MLP neurons of a small language model. Each row is named by its layer, matrix (down: output weights) and neuron, and shows model dimensions 176-303. Each number is 500 + 40 x the weight over its row's rms, rounded and kept within 0 to 999. Numbers have three digits each.
A block is one neuron, or neurons of one layer that tend to fire together. After each block is what it responds to, as a language model described it from the Wikipedia text at the highest values.

L5.down392:439495507511506477526496512497385571465522455568531539552515468536444499502487513461520426452452433502504547518515500537447435477534488503530472503541474471618426512507503537495493546523440497459484527506394499502528520533533509477514477514574513439532584484458509439565518547493446532547452423514525543453525409502514527460489603545496472526462405464522514472487562539472506547513522
L5.down434:529502583554459490493467516434513486546517508477498487528400454478524447555518494522533487489483469458475484488529508467461494495584454507525466464524517478463507515512565523437474467521468517532536499512459478520467466501443497454494437493464458483545470539461484494530551451448514456537506567516555551502524483489457518491401472574492537500495467483522545456503504527515575484505523
L5.down613:451437499485485399509566553542520503511593479522525496562492464554474507530514473500527456431513541477550544472472476475522537507527441436535515451465605472572447465482521465505452510487532476446429469531491581517484443528488501511477398481530475499495469517471523502487466504460456491523457555523448563537490387504447553521492524521509450480455460501504537516492518561519446537473473
L5.down1126:561483471573464449460510465511486551481466471504489493534494562498484472457510536452462532435558521548520533512479535461473536453567501481489555469522441459471480507456476471507553538513468484530556444485443466449477413559579504572430502583476550451481477476470566493515558460400495513524487479455480447444546433469515542499576490493586515544523497479543469515505549554491515495519453
Place-name continuation slot. Tokens just before an upcoming larger place name in location phrases, such as the comma in Edmonton, Alberta, or of in Region of Slovakia, and direction words like central or northwestern.

L2.down37:576482463623575497515482438564468459503546522503499503503527555530522486426485497541528475500500561505495463522515549508498509549566453405483581478436536476457409508476460538530454529504472420489513464499506542487489524466479508479530512471526550528513443494458490550497436521467510408508486460485490508474482501574479459544548538539454473429479396496526509481592556457485490467460528
L2.down53:484491521520536465549467499468534569505496556430503525541564493552543480468470520443543526480465513417434488482484478499488546546510558452488454609555518458436503418504448524479494547457464490471545522500503470487435500515426497466590473553444468528498435462548504529459543451488533416522525467498514523508542510551451515591489475482544475438500496463413488546535478579537485486557447
L2.down121:471510501518437528502508507467502482500527559519515492517506541512596537529496405521492470557518481459515437526451422555497562546529444504466555521570477523465508511434536485523511468495502428458511506504514528578459481474525566509420447501515500495549477536516586475544518486507491515504500529421524529424530548479518494466445505513487532534562546515503536517489410487487533496413463
L2.down319:542514474441419525537526513413528506483459468510501447454472451562512466614504451581506568382577528451520544483466563529495526455452499522507455494575448440501533485463494496498503503489517537501503549451506502452585526437555445523524512494518610529493497531539452544492468534488505475470473500533437513486437512539507532493531474487456507476562449475541452455491477495479522552464447
L2.down399:463477545523509521513431479433569514471491465529481452555513517394512540552487517529477545489505428511489506511481550611401507497495461529545506462465536481502536482484456519522502548488523530495444553440485451547511502503523469537548435515448504435506529453478472508504445498479445576490485517524503477512467490546490433539474504508522518522534522517528490531597472505432512431492544
L2.down411:513493549505501486483619472523478543489507461508493471463529490541520490413495521511466524450467444502449498571472586567500523493540521493519423515584493475523485530559529484446592471466483513470478591515429552460473450525553509509484522462559466510529513477467497441513502483564516453529417492504520560526475593479470535432463537527460523470496460469509487482561453469545473493514505
L2.down438:418524524475570463572559404435437498500584476498482516510550465460451544539543574501500495542507472500537510502485483474500496430466515551515519525482491452557482460474508521522486496444497538600473498495544520516506505550517500507498522523540518511521491527517471448465485555525450454482534500373393553461543492477542429487471526476565562569552504495505475529505497416533540464477559
L2.down559:585517509527436536525496510482429462522465488514488534484493414467523538500495510488491499496539429473492531510506513477449477541433518485448540432486494486531558510523532483523505446539511494641527451499520473520514539437537485467541467488497530523434515517523527468462400479462479501432531574457537545475526384516482471461476499506450427535458529510553520490506476497545491454498486
L2.down587:405492534522446480436533564565512464546478469507488523442552515462537529492545540489439531499525564494568509551477498512466487514480561545533490464440455465532560582552517443450444514424441533511512491509468484440519476522531475518504492510542476469498525490517529524467545533516455592492477579485502552558514441478521509531516508419474561455495442449519496519514492453558492445537524
L2.down621:501518511410560516502528490527508549507523488472494527501506550515492509476455527516540491475502575519513541523465477517478495444526537504533495501532560486488543490539489472535456544503519507498487492493455500478492510540555451451462444474536510590455451525581502444496426547444461514512482534540486590453550473473542518444608497513502457550571543479451489533491436530532491459527520
L2.down645:469545538418544475534492554498483474450453471516458427478448555514475439497453437537491470438414499454459540599457451471531528491482560466503513521466506485530451568506526567563467531443461461537493480473513508526580481452521416495508445478487493531537498473459533502529511492506516545515430501524470462480539514484553460555489566504553514498488584481450589517443435455553535550482558
L2.down717:541534473450484528481449465450523507499510463431554515530461503478434445521520460556418491448491559455483541469532517465528498540505491481568516534472463551430470524477451504503517513538563496506527558519497460557539523579481557524527461505546494482428514500493529515471529521500532516487507415516510390508496496518552493468413513457480516516490543434506525556524483527497545529476480
L2.down813:548497468501479539491427602471489457517494460477476545574444458518530524565531531475521443460469522488505509526476550528458432526483505455467461473482560414467521539471501515521502484482542487548546498470512485489486491464542469483488557483489608550519540499455486604516439505499472597477436556482438558502585493519550547604485487502549462523439480508483440505490452453517464534513535
L2.down823:574546546543504498517506478519548469523485518517470528508515476452498468494550512440464588508430535484563484472523471523483528520543505469527559441515539493502521483500517411538577443427378435543496470538527578525510467401574573527485449438489514457514502552515479499525514582514510491536544551501475502536530454501474525503517588516442459513502504424539464517504518492467466446418480
L2.down917:554549543490537542549594483514493489579491450493548450459488530583511451494488514534592485530494558486507509431451505519515511487481467502478462550464552466455446481473507503478474535499518497423527488461481624520518482568521498432490450480556524515451517554421469467552455464530553469438469545513447524517505488553486521486516470482537521530515486483530447439458505492502473519424477
L2.down956:528443522539486475502425479443412480543453481553587446488581468509434471551548532471503556533509499533496500492513451490476453469476533531522486533491478448461424483454436525588477533413461452512443628448513510463384593477486500480525532550505496523573412580499490514545518508467508536487546477536508537511531554475451487572477508472429465536505471488495513485446503461503601511472547
Infobox field separators. Colons and table pipes after a key in infobox-style lists, mostly year ranges in footballer career lists (2018: Team, Elevation: 367 ft), plus a few sports-prose words like made, home.

L2.down31:476492510492514463454505573510488511457453408486533523500514469478527435496491543501524523554447453510521503539496445513442532422522448498573485478530579505516541460471519522511461532514451546534526474488500436522534541486541540481553431461499479540483472472512467519514548417431492448461456525473495503470575525540494527533617416503465491465476472510497523495433477460496444514479493
L2.down188:504478484509484470498512610459533489446429577450467477525489482571467533545447432494499553542455491505518527559507580537528507548474578510554533441481561539540481470494520512568580452536450534531489504457574542506419471455507439469498495495500454475469539485503469490459517502536496477578512542526479497483624475436516507461483455480549488484503421514544572500581486497549470471504471
L2.down238:419496455509495471533457495459506453617499539482468496515484441509478471507455530523485481516513420492518515469490494529388463530541451492535518512520442488508503501473540551504412550447474496506586526558490449451532513468509451554474480501499574484518509558506489596546436512494471500402505420462543534532527413497427535510537550524497469516480517567506539496458534511465516519536539
L2.down352:514523478552544507504547586513491494461503533507476531508512517511506530497539503524467507455434466477405507591550567518521464479509478509555476505449512424519493495502479520507578512541555472521511462449463512503517531523460500523518495545440497486552467478519449495541491459510465451538473517509460522504524447523500516540584507527521523494485460447493490478530451464544428432504510
L2.down389:523467520509535511521506526485536450453497460492452550506445550489533548473458527516483469527501432416515554530562444473416510456447469519556530544475557504486509556488518532502567509522464492462521493493478560536480442494477462516496545467503516458464459509499527534489433484482466429448442488534530483521442415581541470497581558552521465523525532497524522515523521500496491441580437
L2.down433:539503544531490537464562540481515517485465516521482522435503483570568509451455506547488533532510416506485528465422504531432492464511510428540512517498526569511472492424512542524531454572423473474480516515493458553466451581519466464514454483451470515517494562386489545532536547476443480499427470439547544440519552542483481581584501464489483475543495493491454540508523472480500491487467
L2.down617:559543471509504500457510548455458483521491509480543463583519443538523476503524502475534494462464529462534496520467500478550500476496455540538454493489522569468435469523525453527420477454392593479504539545526545486486506452498482516498490491480496511466494490518420520493451440507590478520449543474449523465547485499465466495557487482523584475530479562453526477477447464517475511505492
L2.down667:514559405487507456516487558482487531476505482512490480574512487529474536435517513531544501500450510472522515583517531542484517457495471534526504521551552476511536478533554511525621508500480574459504501481470483540547586421462543499567506504490472432505482509468477525465494525557452567525504524540503485516447555536556450577498510502511512478437477470502517488467400495522526416452458
L2.down727:547468481544480570488476440481550454526478468495522474471487477510523502431458470610536562525455546486557575545500528503497437579477522484492581552512531443476474507533444467456515541516551579464555504504478514489541532485577516480502444486497473480488468615563497566601444467455440484515488570494510432458437492503519492499527479468482533538598468504515555450517424534503493508510494
L2.down836:514554489557441527466525478504588566536498454521452517529477462500546504516511449523496454527525559465424485513435482443487453488512570545582527585465484525473536482485519487447564444500547511552523491524463516451552511535528536465435537591538472562521543544522497483546505556425497521504420483467456578497560454561471461475439510490574460489448490578479546498513597481489505514545535
L2.down946:484530412520495479514459524504512462553471540484493509495445502521518477506532562499483544522528501485507557466494547501428518483554485475518541472509587485501453494565492577527430519501466494498539504479517427573507503488470499478492481523435477500475504539551485571503487465399437500451465488525584455522505441477583508594484500518500550538521565508490490479454587471477483485568526
L2.down952:511518546508472476486527541530503506504509430478512467497587514505436461500502468523443526470527502543520467490472460478539443478477577510482468595534467442537452552459455449482469534442484436433486477507455463519485489480494476429571475516504547535556494588522503482477484449545495529557443483496493459519434549482436533525480531467554503459509507462516459485574492502452511603523494
L2.down980:512523501441493474519476512497496533496490404464553497442445477475551545502510470524555489555544450526475549547453516477484505584480442554496564444495525509528538461454451463492485509484535496507494490472408436491426451522517442526555540513505469494479464563483456473515469457515555470512415567517509555469464541554498571506559520515441511467546496549515531475527454480468522513477500
L2.down1014:561481524522536531488521483450524496444490511502456467477502512584540494462566495568560437574495476482518524565497502524595492592506456498421511495480510544511528441539577538439514582505532478515438441557534526429462527534532541482442467482486507485561441534537493556496556526456506486506438424505488476473539487532549445547524403464504517470553577522507516533502488496531437459514473
L2.down1160:447509476494521511522563533478465441456470515471492519434509553486560425517450471605417599564511443547421582543434493521464412507513500492477537532524583504520487452486479470528504521489515500479481473594467459514497468486482499535503516534521426533542502511603463542447480525424483559421429481513550483554492522470591522560504564487521490562487500521484448465469510490438464528488489
L2.down1251:536555495469561496464488464504566521445513453491527491472433435489480452504495569502498483534444446498519526496500493496546542528493516484505494536477547473460519432482590513537539514532488596500513438517553500499476538486533543432515434498531459564487495494464507533555482447499489563496478493578577469497480565493433538482561437471479516477533453514443491465479478436483434505455580
Last table column. Pipe separators in Wikipedia tables placed just before the final cell of a row, e.g. before Pts, Total, Year, Ref.

L5.down149:486462544513522505552468482516497512580442499495556569452537569445481560471421502450510525456516480500571455476523501504515490492473464502511434428453484489491504455533502523487461525428533529520534517469520453537524434545490547562497560566512468484489428561502471479512420532468477475474539510478552464548474525558604556444456491548443554505469453568460526531506504528498538464528506
L5.down789:527497487496483468475513479505458517530484526531480508514539468518508492448494509510489424475570463524506505476433444552488502484595445473495520353482533524560501519497422529535405479486439525574512467452486560502379478544460500452468463508499486413539549508531506465492505483444581529504507450467468551474475509470560486517499527535413471469467542494578557511517608515569490430478540
L5.down986:450494509513544473503494495464533533492506478483495516521500505460485500542498552516552448474504504501566412524445539542505468461465469514495480520437490504484489554543498485439526498450445478522506474491525507485444470522496551532505540537513553498494461507533441427471485496525502505464506396570512478490514470447529576344496463455489473469462556468509461519493505504380488470598470
L5.down1219:509479545507457476522483500531499505455451473626513511461487484487487518502500527478514494401498483530546520554595520493494493474482427475539500415566547477506521533512475484430489524522554575518495561592469424526476484505479499412517529523517480455531466432482567545504478518528507513470488434479492556477487493496476461511489481505500518475481470476487527458464536479474488528560582
Late table-row cells. Cells far along in pipe-delimited data rows, mostly numbers and separators, as in sports-statistics tables (.7, —, 4R, 77).

L3.down836:605428562542566469500509515546445490490489459505513511499482499464479526486426508488451477571495547562456473524470544489473495533475483495526526532551450501427527503520501460450429394484450561519508491538498586484535488472492509470588520478568520451505518500516510556442452536461478466530485466526517535505506485529581481488552482482429482539497518462479507512476519559458493493541513
Wikipedia heading and field labels. Final tokens of structured-page labels just before a delimiter, such as Early in ==Early life==, Mascot: and Release date:, plus score and table-cell numbers like 1–0.

L3.down1236:560547489461513533505505484530516474487424433539454493555510537504469461461491482479505489523463513584517417470468447501472569470541539433569509535518495483448499437494530552516450457567506448498477474490511557434554484477523561498498500459485506496442524507514484555488503504471508504435467555459501487483545499534516532601558516520474508410482481506526541509531536454536491497521537
Late cells in wide tables. Tokens in the last or next-to-last cells of long Wikipedia table rows, such as numbers (28, 3.5, 7) and closing pipes on header or empty rows.

L3.down154:466533522521415542498514510485540490474503503505562470521526506518446534477501483472487561517473543600514460500485570516550533509456466466546573512479607516524504483423526586547498446534500453483476518533551415516483456493454524524562492470474498508551437540565538496504458485539567538476508523465471578501539483514504467571546532519466540484476491476521413509456411414481538481417480
Mid-word syllable fragments. Short word-piece syllables in the middle or end of a split word, mostly rare names, e.g. Had-ri-anic, D'Onof-ri-o, Azcapotzal-co, as well as common words like li-ver, li-p, lo-am.

L5.down795:527480497453453506473497562503540575505599511422503523458507442520469527461582495517496529492449555479440501376448489542482526595536565563471558502577550533431468481531520487565545486501462465499558480508527462467558475602483483559452547415509516496519461498556556545466477464517496536462504547455504491490581560441471460526544495430443502520434495450572449557444443513504525472493486
L5.down813:495501494493546520563503404508488497490458466474445514445573490483465491497494418443487528517453485506518488533446487430468507547491505431441612523498565579525506533481498468496528561517526493516474498505527415517473465555511462519559500565542538529517474456543588622510499462518450499482491535525475472577461501488503465457477482505482492458421600498427431525460484492433483428455543
L5.down1185:534457491514544390515546473489489543496501488493467460403478443480530445456481531549488460483503544542450509515431452556563528542467453538502543513451458428441497548515517467602524477522493469446523547508488509538550533548540497512485467470497540541550546412557495530472504513500492450429542458495538507480511467503509506511492420461535490528481451507588508470490440492502462436525521
L5.down1227:515484524464604464488511514528502504455502529429451509510517458513492460484457472521553453446409531491517502564453505458511461474514448510487517519507517506492474509516559508511468534488458522520509535487553468476477506494530431492520465444518558525457473506519460507473576481535546592475460471552446517473473509522519490496456481543504512501493539504519448448476425425489492449490553
Vowel pieces in foreign names. Short vowel-heavy subword pieces (i, bi, mi, Ri) inside non-English proper names split into fragments, such as Tim-i-șoara, Sr-bi-ja, Al Sal-mi-ya.

L2.down16:571488561505515468521495494538530509536540486500535481544455514481446537548597479487481597545512431483508490500488537455469447530468495491503427514439514459584493547426512516441539541483422518516461510505478490491550586516542531445519452510493458466544503510525408528458457453497480438457579469509461514491511509535520532453453496434509482435479397562523494502557483496484505464427579
L2.down47:537549479511491531530494582528461603474470428535521541499472513508528503506543448491442485503572500446559501514527460490464530531474525484478512472412467481571589506474533528468554619492475551479475549501540525477506551530500449491492483513494476416462506573562462463468468461458427525523456457571487503515562503536442448503474529516477490568502484410494473452480520427483504534501515
L2.down54:502506499468510536463459429514549551495505396591542465536513444457541513481486507572543521518472524509491496443515521516488464497467473526490554508478366454565564511549505542543504514507467509561473600521499464497523493488526510472446505538564478494477579430547480529508490391530453486505500524527485456474564442470522511477480583512502516524502468425499529510502589411476454538492515
L2.down123:430463591474475526483477502538545493480478448481504511539567521533562436510468487501564544561499535449469506495502513500523512419547524515431479473562446523449535422419427457538487480520526505494486563475474542507533457476487487569478548489469521518523444478459515451475501542487571477483475480506478468525507589526520514526465438529504481492549489592502459482464526475507521519506545
L2.down184:546486472535543476495516496496541509474522468544487466520468482485493461512552477462499438556499546522521432466502530479482542544468528525491452518501526452497457490511519493465585521456503416547604478486444509511524489382438575468459514516457554510531533560462488555421509507515486464474585506527513524514500462465460481535534500528481472510533496403546504502463467545508423604493565
L2.down214:513526485506516460521535517570469504514495480513461540508540515499563543578526478445543544418486529461426494483532478455514536576545486450404494515494424502563523475459485488550548469450450492504488520446461497465484490491438520486539521529476590502446512465516530549455522433536479415574528521501493447482497478431538513514494477528499493578533496497423480619540436434493489487507531
L2.down380:415450539504416426420487498503521522541561504474471411464457507473482432526445503542544450507532523475435480480490496448444521431580499549561501443519530482493533459423491479463536515474482586459485518471517476489533513522525502554496470499504423550527446554528463547517522520425500578480576489493420571542502534464529469518464533485455499536506505405512486487427486509498563590554521
L2.down470:553560566490465473512533457522524522515445557522462495519474538443492473514507534420475502603415534461489526525561504561521590475542448518544514505493421556485517523500497525472610569552516503467480515526489536504502446532458512488505527535493498468517553497480459462512510544490539446455441487539543397532505512481424551514545516506503534458478455489547468528516522460489525493565526
L2.down521:552567461459468499564473507569440433462561463512491538478457518462466440564550488515505461434543442406510455423520557518510476502591522451515486454531448460488510461524407469499510541479480567510488547524535492549525460535439482537505395479488453485521469543389478498464569477567520511522476518539507458541458619516491453427469514501495542485529569538526480575526476458554460526480561
L2.down581:499513571531468511519513405471515473560523586475477551529503503447451510433574490584503497461551524530472510492466427522530533529494522553483497503565460492521511533465480491506448447550429476499502530539471462452548528416452488556393488479598546534455513527532478561513517430483520533430477530558490541501517527583559558516489475529502440482512522485571474453536473517516509559510466
L2.down670:498509531528508522456532494533453502457409543496468532501486546542535546487503454476525484506525487495546488429449511422467473499464524547449470475442529510496564483557522546518564495478467479489508515468506529445508523492465501475518516466485462550545527530543515526525504505465466477442519497532393448497448524511599555531526486533539539532494512423407540526581426476570488468404465
L2.down691:469431442497530451409530505463553522432487501416543472551531541440519504520447459427464523521531561497505461550502497449483565484543453544529452473461475593499561512529498536540549519479541515534483504517505461473486535513508456553491495488494466463448506522483485485463521469484432493493512498438498514459505498473482489506476529487561504467367614513454505589558489457508435492485454
L2.down790:446475472500424486487571532572464421486465452483515548517511474522479541544499511526426469480560488426511511531523474499565430436531450450449521483492476507478455488488484465389536551525498515453509516467453525497461508532512498423530496491477436543458505486502460587530486495451519564529444530472508457541550500463469546557594516465526486483537489475535436472487461435477604450524494
L2.down1073:524473438558502552542542489433465422509483554504508481495511458453501499486512439511440514448518547498483500456509565552519491533468473500451468530503512490502463544444519437474495464491532519516460516523455534531475519602452483560486537536509501486478461527516454439477475515435553352545434488435443496495480501523462472499456528462552508542529509472445463409502545520498507460459477
L2.down1080:462447517485443537505479512453537429539465542540529435495484509496467498546509513522523543508550517556553460499541433530546505489442528499490479549529506460500616497497478431405574526548453573512511551501475506556468466513484499460481516476455418451470544465489527490528411483534520486564510448453523527529523549546481547603508458517486485474522478437518504495510557521414510498472493
L2.down1269:480516482494471483525542495512539491564520529533609525531475421527535465551507480502518492533529543528556513438529451532473455405481497516564490417458505561497479547413514522527492481508472547510514504493528525477517507468525467508483563487535504425530512469529469539443468497471497484452522458553466482457461449522449512461512499539485495487535512562540489525493568490417503509475530
Wikipedia section headings. Words inside Wikipedia section headings (between == markers) or infobox/table field labels, especially History, plus career, Family, and |---| table rules.

L2.down66:438507514507512519508472573429547469591518512419447522495520503518517559497452477478514478503470544457472478468480473464511513547449559501530500469536521494458427488464477485485579512482518547540529543536535425470492495522471486463435555586513545486524478529505510497489506482583458439457475494385531525441529518495526476545488520461486505470538517471506494486416456501438489542510502
L2.down145:469536454544538432590463479481515534475533544461453485512520525517517530522488450512479551457426556532471434461487482518485470521521525425545505473542494449522466526484436564485507546521448544492433473539532487512480467493450493511504476413564491532429476495520464547528576510461480534458436548572434514474465493496445486467575538526561415534451540506523410453462412542482517489550543
L2.down165:549515503449497490502426477453514508493590534526508516532467563477544488496522533539517480521518526497480525482474606559513533505556480495467462524470467430571493481527554484444517505452573540498540455447565544470535574424518510519493524503544497486448440410449535497499513487489438436579476500494458533538472469568523536494463557517491489514482539479531589452440525540480511488508462
L2.down286:588481507473507466530528500489482477447474552525506502411480466492494494439553566480413407493474537480513525522434582554507553473513485491543432461372537527466526524563426495503474469553457455493509483542531512533512462486508534456517435540452486469506499523476535479540527492450527499569509568505492486448460402557578482515516498598507451473468513510480547586453453447554472511487500
L2.down328:467448545474545522462436526442482531524533570470472556482477416494527460488499484461394503536501476511503514443430515431391517531568469487418457519476500491534481454528520554502511453479466465542466594477547468535525507535547540456452497532505534449472532544496510418387448572535517541498542470570467465498560432530529476531446523530498536518466484526516545452469549497471522452472555
L2.down431:487462508480611492533412474504561422550499496483446506559528495498492418515483446477471464490513452447485491518519530518472464510486560510503507514555484585496459505513499532530451500579468527524462457478496553560547546551440449530437543509512537514475510462465460560486435459531512469575536436522485458493469544577471435552507570459450527458483523543506484496515555523493520500493511
L2.down484:547486457510481472468535570552534515473485534497490500459506504509474472572538440531501452421557525453507539488564429504523594542485468518499432389549567504497431441553512539496575485575502506470508524497518462441464524488485486551566525467529473465481430443496507568503500444504515502485519472533572371479495481485468505519483457424531450530481487408507467567514483517517542500574489
L2.down519:444534558578550465517532480475557568520476552546505544482494483445487517525504482508513474474469467509424550445481560471436533484420558560604494530516496511514521525516495533515571554566433436520495529450530495503492457523524535524435524538469486512502508488455463496482516460467570504453469592487534500471485461491493456516461471554505459593453501526508513533434483534482465534578463
L2.down546:434434523456458549466468505514585505530510478529447493548484575480453480479538437519471459500526489467519427468510484477528498529434499521548481555539570472477449498536468471492590484466476502533507510513570473502516550438500461537548520479535459510407483555562549455503539492510460518529483556480483460444540513502494543477481537494493464521510468526497464504506554534536434521535495
L2.down567:500567517494484447513565431462487527533462509477428578487477564492563474506512484537556548509453444473415447483473565493542414522539546434544500522502517556437421514510488565412519485517468598536514492535483481509522560511566426498509467557468494481493576468526382522508540491517413520494539587467490502489510548558442519493561505508511485498468500510525492467407511498473579550548472
L2.down842:511572543483484583492515505560509499512510551485481420515469508481489508582496483522486490487498461465450517445552505506518449451527447483507531473530479499549482449483476396512452514531460510446504537566431531535479509534471431533493498483520599555496465501514555494530394516531448539525466468465491577484546507494481498580496475509547501457516499554522535493505524434446588517493480
L2.down899:472478438494461487537488502474472474581527463520481461470519484520522434514510422490510456485538562505561464489541502441507511581464568535474517502500443509528480494485467447552490505575463518512529474490513515480479519509439475554553494477493597466517429465456436477464472493533446516492416507506499472404494531506504435618450494606569601533502513527455516500531449588510600453539506
L2.down1097:523586502456517474565525459462491538497490516596492483477488462470463508481541453546525518465511478476469504460498536506490522404466469487536483481516451467474506572431474523519484514474515470524544518491453489554522440486480435569503496504494500533583529495532440471495483522485568554535511547550526513509511557446541520550521554545438498578502473503560459524549549530484610481501479
L2.down1117:537543543511477468517508477449488476436476502529539500514394512456499546484544484553488539531533556492471500519513492514466486503504492473498540468438571477622507503435459501467492564516533559514526488487513466550467424500459528516462465458512514483485607475523560505539508494413548475403467554491464543521458506495508505495458455427505481528429525480519490462583443510421548433587518
L2.down1180:519434519510471447449536541492550455557457472483469564522547473444493542576513448490476470487455460486485469518517521534467591522429385508465480465440499555449474494436479452489501505491381524504521508470468479532471552487477541463541498568487509459468481514500484538521554511512496531472517517569533565505564488539523528518499516419611532550558533433460478534546497547444521451501444
L2.down1186:499541493556519485549563479486450492473601514462479474504420511460478543506515576435459549463480420487480500500534449463509474487449402503568530448485515560513540534539472539460449421477538469501484526579466482476461452540456498461498460448511515527520532533488507404503522482483450490539504527504468512435500467475496445496545530532480490477449496505543478527466500478550447526573514
Short word-start fragments. Short syllable pieces at the start of split words (re-organize, co-operate, tri, gri, po), plus the standalone word so in even so and do so.

L3.down657:465448571489522469481503426505458507471493452530510541506500457452528481511528479536541559519485505536495460579484545527412487478524468526531475442525488539549541508444519495535513535526538450556447491493541499436528534491545515584438420609508475469528441542512484500468499556441501484523504422540511478438511526438573478547489467493465507451474465521506521438510480463484438503519511
Wikipedia section headings. First word of Wikipedia section headings and infobox or succession-box field labels, such as History, See also, Track listing, Website, Preceded by.